{"d_model": 160, "n_head": 4, "vocab_size": 1959, "rope_base": 10000.0, "rope_fraction": 1.0, "tie_embeddings": false, "parallel_block": false, "init": "uniform", "init_std_qkv": 0.0455, "optimizer": "muon_variant", "lr_head": 0.00537, "decay_shape": "linear", "dataset": "wikipedia_en"}
MLP neurons of a small language model. Each row is named by its layer, matrix (gate and up: input weights; down: output weights) and neuron, and shows model dimensions 0-159. Each number is 128 + 32 x the weight over its row's rms, rounded and kept within 0 to 255. Numbers have three digits each. A neuron's up and down rows have the sign that makes its largest values positive.
A block is one neuron, or neurons of one layer that tend to fire together. Before each block is what it responds to, as a language model described it from the Wikipedia text at the highest values.

Sentence-opening prepositions. Temporal or locative prepositions opening a new sentence or paragraph, often split into word pieces (D-uring, In, F-rom, S-ince), plus the second pieces of words like w-ith, cont-aining, v-ia.
L4.gate52:177053119106122144096141097153188080151085133147145139050085135136084159099206187112126136121114159118103147126131192150118137105107170191093098125084154115071099179126091112137164175100142150100100135147129147120111100190087151115122067149158144157110127162094116098094105141149082134092107146178112193172174124147138145158087121138124125109039075093089143080138153141075114110102113150121113159117163135151143184063103076106117114065120146074166123131152129161105114147121115142
L4.up52:181116104147163106198101181195088148144143117120112155117078162153147116072136178168136152157131107091128143091112117178143101138094213166096154114128130090075092199128149123119106208131115107140070132115128110156100138192148135141113077118154116129146169144123112083059161126117083100084180144179096113127130098177071154127172123112136139076122163126111172128153091099127103114116197221143137125129159148154141150161186079145123137199157104116110130137153153124115133105156116155
L4.down52:070140088131106110089160104117101156096153123114144139135084128143135102150081196148111180127087095153121101148169164078094147117158116163081126163132149070131098130119133106107145110107134126149079148090188124075112131121125165102124118074189177112102147126047149093174118168118156132171161124140165109080159135111098150103124104139161090084110104142106125078116108101170089107135120090070155132115083149208131188077073094079182135091117121035152069139117158163145111173115089122
L4.gate194:129136091163203120184169117156115090143116041174156148114065131096114138127172154167147160130151098114135136107133167184106157115117157153074129096100162122076080115081099171161108094144141109120102185097113128150121152161121152120170086104099088072163126124117129163151148173115160147182130152146091194077156142098099159140122124159148181101065110086107156143128158085168038130113128092154092090142057129167203079118135146092124167117122148135134150134159144184080118119119137123
L4.up194:169162101128186174171107142167136119087142081141106163107103149112094119097154127119117086131119096173100111101129179156099165123123168135106114069155122229119084109110118153120136081117108117122176117118158091128110119080147132151228093197091114134124175138112084135134193126137136161177092117164121114155118128094092151123143136174115143148101075194112154088100151118140134049080145133186155109158091172135151117127029152115075133121148156188153107133086134167126127152090146154
L4.down194:123142100138112132098175158120150112120120167121164122131147147104146092099168057164094172169128150123143118137055121133166157136122122136111107150184144099110184113179100107146130158128108128057163168148167106195102204101122135125076113122060129131155080058139129144097124141075053185115093099130151196143113179110090076105137104078088117126113146177166094106130134163110124137124084182111108139128138152134091173077189137191127105104173139131078122175123079179155134097132111147
L4.gate254:136138086146177132216171137130165105121055132086141156120115116068116108088096118126127081133087109153161126136121085105171123144127071124112134119107080172123176229170071127114144081141176186048157132095223133128130115124133135118111131156057075108114162118114132122132132110112108110146156117128171132143144179136134123118208111122095164097137182099051086076128132124119136131163084119168130164131131160119100108136140110131126058149107128126144163171086141091103136177102157109
L4.up254:108164113112144068144156107164095146109139106136174143168162095099131106151138104115158101147096120116134121179118124148113175080104107147082150145137096090068150101122124083129090106082151041152078103081197154137166102117128138106121160144139072136040126104154141143157164118170113162085151116163082183073144134052134105124118080140184184081098117088157092177162105059178132115113120150091127134071158101130108088091175122142100142165115121132176056129154110096083131128122115138
L4.down254:166126072110126191150133155124176133116115106183127105155087149077108122172080128138112200151145164124099108164103168132135144170149135138171161157153178164182171120113067167113133183150089153144159119093148117151130109136186141133158190099124126047136119153107188124162122091150138156148149154134114159097214184120136095047110097089156089109146079122184107120150098185109119158170147140079113099111154123183185176157118116126122126115157168127170100118122142154154136145132148201
L4.gate261:139083040093097120162141110118086173066108087146089167129093136072167088015178150074151136145143132111159137177172150158107116122199113168120141155123152113102144154083099114144099110174157112136117079108175109158178141128082162156114112173125150130152149054105155146103148083146123094155134131168167146117149148173117201127115124080146119079069148093124109094156102155126167081129137122157156086174072093114161137086124121111148093115146151111096112162119071137151118136163122114
L4.up261:169120126116150124154170132116167137108190092060132160151149151128119192109111141120155147136118143151117138124169192131167165147120133116094125128125089134088066144089154125183130123077116158124122132051156121177122158144182152104112133096155175198216175110107129123161174128208093162147081118143168101143122117141144153175091103125134175132140135137178121141167093133137112120037125145133221060148127112120101129094103113168126155165151116166102055165136131103168135081132096161
L4.down261:133051041111145179133135147133088130159193114101150104134106160141153115086121078087138171139150134152130145176105141164156088089162053149139146113098072112126133135107062103103157142176061109119139157122154101120151149122124140160170068108088085058080112146109176185077140147123128104107129090129241113118166103099115169160163130114151091084116147145091067117111060132093141128122191119142138156123122100164152163121163076142122120112126191104144107113103100140132113095134129128

Degree adverbs, word fragments. Intensifier and degree words like very, rather, most, never, plus mid-word fragments such as ill in illusion or William.
L4.gate154:193075125099088034143110156106157166097161097123140075091126144075113145128164157137135128120096096104142137167126122101129164085082087123137143110128101168167119106133127175051144124115144149134075146094205109131121084137141093097117113166145099110132128164101149087193167166160132111168197185084098139127106170118040113121174110094156144181110097155143129137093118147135108187157132113140129131150168166092115117095060134111091129117141144078145104179107107106080126100152162051
L4.up154:063109142162096101102141130172101129079119110166154180136104115126105189146120223137134073129101156118132139108143150115081151101185091166136148112110065174129131103089166116068150152095098085175120152131139104164105168117131131125147191146164068146136115090094138120128185122107171115117074140132089095082112150125133130071158166130116142140126122134141151197049160131126108072044121160118060125179129152170151133126184121125111183115100073075131164120115157109084115145148100139
L4.down154:175153108164136119106089188127141212155133087152101105121139083114105176146122157076119125176123108135143146161156125171096143086139113096199116139117136124156122133130165115126101087122111128152165154097188178066185120138141065108167135169177159131163103097095112107142096183154097089145152145096130245152167123073142099072138105137186120095140131131176107106133124109151122183155153151149157143088157139115154161131104144074135124168133154110090165185096097101106097158110136047
L4.gate184:140096105136107114126079186135137166122112141127151143136070141123074141163115097097127119160114166052100107116095087116075126084126143146189135095068083165109118108127155107146122135138148181141085142085151119100124117155117141107153119147239085121097117185088138133089133176143104168162137074128058181114141181120105130130180178145059105109073174112130131130097111122111147181195089196130154070134086128086109148130130093140107176103082121110116096160095131171152140112176149129
L4.up184:147136091165100118184143159057135181135106115150094135093056138159089148109099105096146100200121200119151113114097165084087109154152096133133169166101128137205148128057113158125133135085087163099139128129146126144106164152080168108115119151086091102102148137122135134076144157124172113127166100125102078099111126131159182240069107154160141143161151152110189119114102167165100172133157120098098159161117135129106171145080080081137119078135149133146148121096110148113187134138187161
L4.down184:108092143205107092145135123133103121153171138060120127107107093135108155173102140046126149214092156168072133162157145087119099065163137117141163132184074100145158115159137123129073167116129141117104152138159098135129179156141111120136128125155084138138104147069118088169128185122145081106148138114089198138150107104126129056155120131125172184149116131100115075124169135150156124179115108155096079096142113112070156156112132160119160197103190097124120063157105053122149111106089154
L4.gate210:131078104122170136131103186167164182089083128077176047144132103085074104152108177088176135142154157124133137154139125163150141152153154131105091142109078125139128144115152138103135132132156183127132108132118108125099075141121079094068211145202177072132063088116177155180109145154128120120191178105102152123108096113124096164123130124175114142111153136127126168114124138144127157138124178132166149107131141145142164098123183109125191116094222163100206128132122153062145126145158100
L4.up210:136137137082087083173149122093101096129161146110152100119121085077137144085128094064163089164119161130118107105099151121077125072136137100178176136144121146167166150169140160107234120084137102122118128136157184126120142143124144180163117164187108147151078104154102077083156140200112158090203078124044079138098120103101147154077157147129122116123080119098142113132183147136102125120131143103135159106125108153124125166133137130134228116063169142168120177117133066100124114137106125
L4.down210:112133147128084117165127135127159172100170117108135135084132140161106108090065119087110185117130189143101152149107067142161123041160145128082096132140117151162128167133144118177104079076162133091166100131122125116133100153144108155079084147134210138125126153045190184142074109136086185136126141071133172089144142154179138164162126102105200111165179161124103087156093136108166134131136130124107111125119160111130129131158051109142082169184128132098158165149142130080173160070102135
L4.gate229:092170071065092115112104106159119092146173138120180205130089152120168127210139180098113165129114139110103144130150130124143132120134176121086102174119079105137099116166226073156206076141142116122143051146119111146116136098142150205128132143156140119128134158165138090110125097112088103142097136082098096099138123158107080094144201141149133157141097145125143115095156093095184150111132115188161133160164120147121129106110091087152152113130165135109154112061145177102130044090137121
L4.up229:104141121124098130143130130150099170126182138148195188145041135120134097162109110107122097078109105130086121173194134157095117096138168096076107109082069148131102148191159079170172113175112176082140108134136150157121137148131105134153117150137097147122141174154109139144203169167134116152065045081107134103181158144137134129107172144166139119078103120079160137121110180157119090135112171170128116144143135128064100152085132177103144167118167182111134181082130145072161088161133167
L4.down229:098157144111164064143089167110094107055156182135096094167165121121122101085126150138138137134097131140154161078152083102129144113149149112103128189107145128153115186147094131125122114114161077150165169141150150122109125117121150181150150138133175121111159097164153185179155145084153025119143095095132136105119096162148166115119088151126232038171086098146139205144110128182165104115147104184131123120093089090082111122105112165086170124135163123104118156117130115099168112132179091

Mid-word subword fragments. Short word-piece tokens inside a longer word, mostly proper names, especially "en" as in Ourense, Fenchurch, Marienborg, Bubeniková.
L3.gate113:198138108150089097118140076185131137088082106132119077143093126130125145089128094102093069131114229130104133151135121160152063211160135140149159151096130089095158166143095154113138080095125113109146076123118140205143170097146081155086139114127097135088068171155130156188100125124117107151136144116097114157086152102140193085093156100092187108143130093160114163148160119146137094168097119102097145122188133131144119116157114071112128124134115048171114086134118129126057086087161112
L3.up113:076059131107123133099106096097100114098136095175092161091127120116081174113077136109097109088148167125122138117125180095076076172096134125096124104111168129145173187065172063131082113068152099120131107156129125108062088102136114141111126142089137141148131142101092155049113119179109095167144121122119076112078184151112143087091142150111152134127182137096086149099155136131123142129112146164109089186090134145171104140183133150079080052135127141168153120150063056155078125129143157
L3.down113:083128083059136155178137105100165192114155158237166119117145193020195079115135101068160092142090135159107177135168107145145143114165106126175071143127155112111142116069189098183115153097135117144127089119088127099133123108149077109107097138128179137138151125080124097124154089102154080061131083088128117142115074164134147102146071153111086090140116114085111127152134152151103160121117143159142134125148075140113131117109100138105129175090137114140136157102089111108109178122095113
L3.gate172:130083136140155067135081089180121105136168165108159131135152116157120161101176115099102170147182152109127164135154105146120150119157160149180119161107162070140165113136120138182070109115158121121109092093085137089144110165097148144141149107112128131120103133118086174103089167203167143134174175104115119069153122117154177121123107122111135068109158153132112066180137128148158171144111119103116120170182093126142103100200112162179116166075172069046111157140059130141141106047163078
L3.up172:138103102164095139144124128162168060120134154166140138078107107137102138106154119118142166130204160153132083069177108169104099093172071173131173155096096098119120116102074119105104128096129065101060142094122156161143128182120083149080131112117177198169143155140098155236140075146157174081120124105109146124067110151147092154135083088162133151120091124160154132123159130106168204150107145172130117149138093136161149074125124102103169143158180104096101086137085127155130121099144100
L3.down172:122169131141151082142168115155114160092125108121165194156160144157112163097109098142121098088109125140104128153144190107078174089119104127146093159132133164145135103030130167050140116106111180129089196129088170132077126131108060152177095155129108175168156135097141134125129114142129099139160130066121160167108152080111145119151121161116153043112154129143152083117143145150111142114097100137209094120126064183148115081169122090107193138127099128156127179135119115188161208119146128
L3.gate173:175146077083159125127124177113133085130134108176137155138083147106251159082146143150188112104155119128129111066107090134047170083120089120141170133117158093139144124150166091129175127140164103195092142199134156133081088089116157103121125133128110143149086117138123075135093137145136134116141112152076086170100128147141146062093087105096091146089137124157147157133177122131161174114165147151175139178102067166176146070095109133154158177104138143114064160126109132127161123136090096
L3.up173:145130164155165145136095171184158100075135113126092140081127118151128097101189162150131149093204081132135129173145107142127125131190092111166129092112127129118109139171127134242091146161128146158184155105137151117063143098083167132140115088160138125105166100090131141133135184171138151130115108137121150151129124148147121158217105123131124135128150097098079135145134137105181085128227149107162160149154150150162127162175054108158185100167127153106149143112173150104165045169151118
L3.down173:185093062160127066144110100146125094160154118132172130185116175078175216106124154118155104164117121132132133098117101150118254120092092143099158175128128138126130172142138121145193111176170160136088121103144147117119148150105144092125176113113131149105074086097108121110150151149110157105115167102149072069129164172121190135122081159122124121077091091105127098133121095167133159155167146141138105111151068166182111130151114093132114161134136158094110183101056141155150181111158172
L3.gate313:114070151087133092154101133183129132110103114050144084109092127136123162122100115168084045130148129136126168146145050137145080124148165182147138157129143169027057128145155128117126092125131129088178101065152153096127113162099094138107143123171135137135202157133090126107166118153129126103140114126161115136067174125159056177181109133096100147159168139133096145129164141144086103103137101121154134120058120148154156129080118090183115145148205171084118092121085119133097126079140106
L3.up313:222124093109118134120122155107126180188090192144105119111096175122113079091130126126112119105139152119076135138132157158141113125117127142080151096149120125090169135143191170162144038090140114113109147145113144109139096136122083110110106173173146091130132161189177109084125127090111121129131116091162117117060133135157085139055148147122147204131137127141106127127140137129152082109100136161115168100112090175153121114120200143082138163096146136208086061031101112115169098100159077
L3.down313:108093172125137108121119197084106101141090092104111127117145077066075111093072144063106104105142141090188085132167090076109129131092114094134153068138158142162118076166125133050124145123126076125092140114155125102089164096173082186105191135158170084128094121148167128133165122114140137111087129069066147139113150124095121103121127158084160133150057117094140138138153138136138145127077143109178125149122119104138081134141125070137091180026150115150125107154143108149167121074132071

Mid-word continuation pieces. Second subword piece right after a short word-initial fragment, like J·ack(sonville), tr·ack, Gr·and(e), ch·ange; also "=" opening a new paragraph.
L3.gate10:151120158127084101130115120158125144136143142093077177119138047106127108180121113150144181073136140116151096158122090172161164122137137138187115190125204126115110072116129126177163144114133109134063053100092102162151143123127157107176166136122164172160107121134190175088086117185078055111135127152158145106127103101151138184091141097089154099067154061132112104154151145119110157129067123067131163152098128104154086078110109132107117152137103126148073104142136120163098174195114169
L3.up10:138105100175101074072099088094102143114151092104069134136127106062140134137144157034127125105161135129141113144132159135133143139162084120119144152131186085166118172098117193152161079065148103191153111176063086147183150123188140127189098162131199103072126129124121105170089113162113088133102113127166195106132154088135120147098127124131086062076136046098114121157138151120124153176148133152163109114115145141147119121125174109123200139068137121132146096122142097124123148178095148
L3.down10:129144125219109114195124177139122145138128105074182132115142117135144118160071195118142127165132097147142137119135136102105157110095139115133121093139107132113153091112145075117116072108176090141086158135157176134120136090139215171059088072164133151135143102114076111134122140167109130128137154096146056148139187084128125069133126111157126195106127163131111114127102124115130083135176130078164139128115151131161153127127074169148125075141172111128159255131138159147085153181073134
L3.gate94:112149121145146139125138078105126127190111078115128115168098094112143165073136148144049138088119041121111166153152162167139087162160099190114118077130097131071151118134090100159104181121066111165122085089119167119169143132119151097113131122169132104088134139156113139129179107117178096119158125105175135101163131145123125180148111163103106139144155117073163115142139101122176125069135131131154125117115123177123147116228050091211119097069160104084113144166146188104103132070115090
L3.up94:110131094162158129113115075146145123122120060117139069130144107070096122052165120187058159122131031116192140157151164136108104127172091129049111113118125179108133166102131181149087150115089141116124136125130154092119128103119137150149156090115094069118129173169098181147120086166133135124104135153163141116152146151099089114067119129118140106160069141072159104110100097104109109118149118171145120084063096109084113091193101108144131141100121103145070174226115145101147139093105132
L3.down94:124179111116103153145172194139160103140176126114094167149207142130117114087120111114119164150168118161094138134158094128109065121145140158122153130117135119109205131087093164146170204135115121126141166145190093076111168128080103158156146125075130121169154140120136136130135129084115117170116132160138125101188117117074160096122107162153170136058074117173109159151111120116105114083066076139100078149075198096184109094121138200119180133107093097113136096170150186101185138138094123
L3.gate186:103115110103140081162091140162167140108140107173128103139175097105147114106112118092098100133094109139126103102106159127066137099193107116137139103091150129157091072119064155195074057111115202103138092158140124121156128126114153157150104124146145078153115170105176136143132195143115143165071111186087149204084107122143129119131124120154171155145161131165136114176159139172129120094148135133089166125101148174186119146136071080055094164088127119123118092108167155027124143198118117
L3.up186:110144152126089090087152128134125141170181133174113168189109143153181203206049187125143131112127135115100132160084126116121138192128163172067094126133125112117168158168127161088105109146092080133128120085152103122132158168185173163163064114161167133125187102138139149115155147114095092175099076117133147161148117111126065126138103068112132095220106134130115116155127139170064151080129088118110084135157166144137089113142077145149121165107172115101089129181147153088116104134139151
L3.down186:106170136157135034155139098169193123160173126194118144103161110141136088075120122128133052114167157103141191174109105121128136150174124100124171131154087199138114078112120147188104139183118112123117124115136225074083176086140111097157098103120119110117111156112049120110107095157122140112124133137139141117091136120092116084127134133109103098132097135143137156142210090098117091182083136070106073176154093104157110103127167100076140152115151110122064111132169148085122140135119163
L3.gate232:177103122149147148101150087133183126087149152148112124137137108134157140112244129081108158128119103094138146104149142105187143182154141149171084079167119160138117121112127171120197138072132132123111105127148110160133103129098173090168132211165205113075136183120084113133078071178102079143093116151147186149146211155138125130127125139159133146081154108102124132171126134138108101165143149128111096163146111119120170106114149101092140066099091149123182067134224148118140131142119103
L3.up232:140067147063148140125132098062140139164125196086143090144130134059131169106103139121168056176130136100102100113094115144158145096104081116129110121081140137086133074082088133131162107100120143128115076149131136141139101140119056124217105138137155142137105148138166113120151112139128165091087095072131070107135067145127128141112156088104095116074113072119144136120109174170101157117071103134083150097101145102163148111159127076109133145055119165084101081134077150095187110177183081
L3.down232:080128136144061099056124152118137119134172151133147130157110094132140111169116144141100077117199153126109119131176109136090156123161166104117112087093168144118091098097127107156124133130116142058089116143130135119145172145095124109093077123160119142153144123133158206145049114162101093127159086148073127190143160149192121128043206150096153122112144135145120127156131202098143116150158171153185122079097134134144106077050110162155166107166085112131139091157128147115174121145166047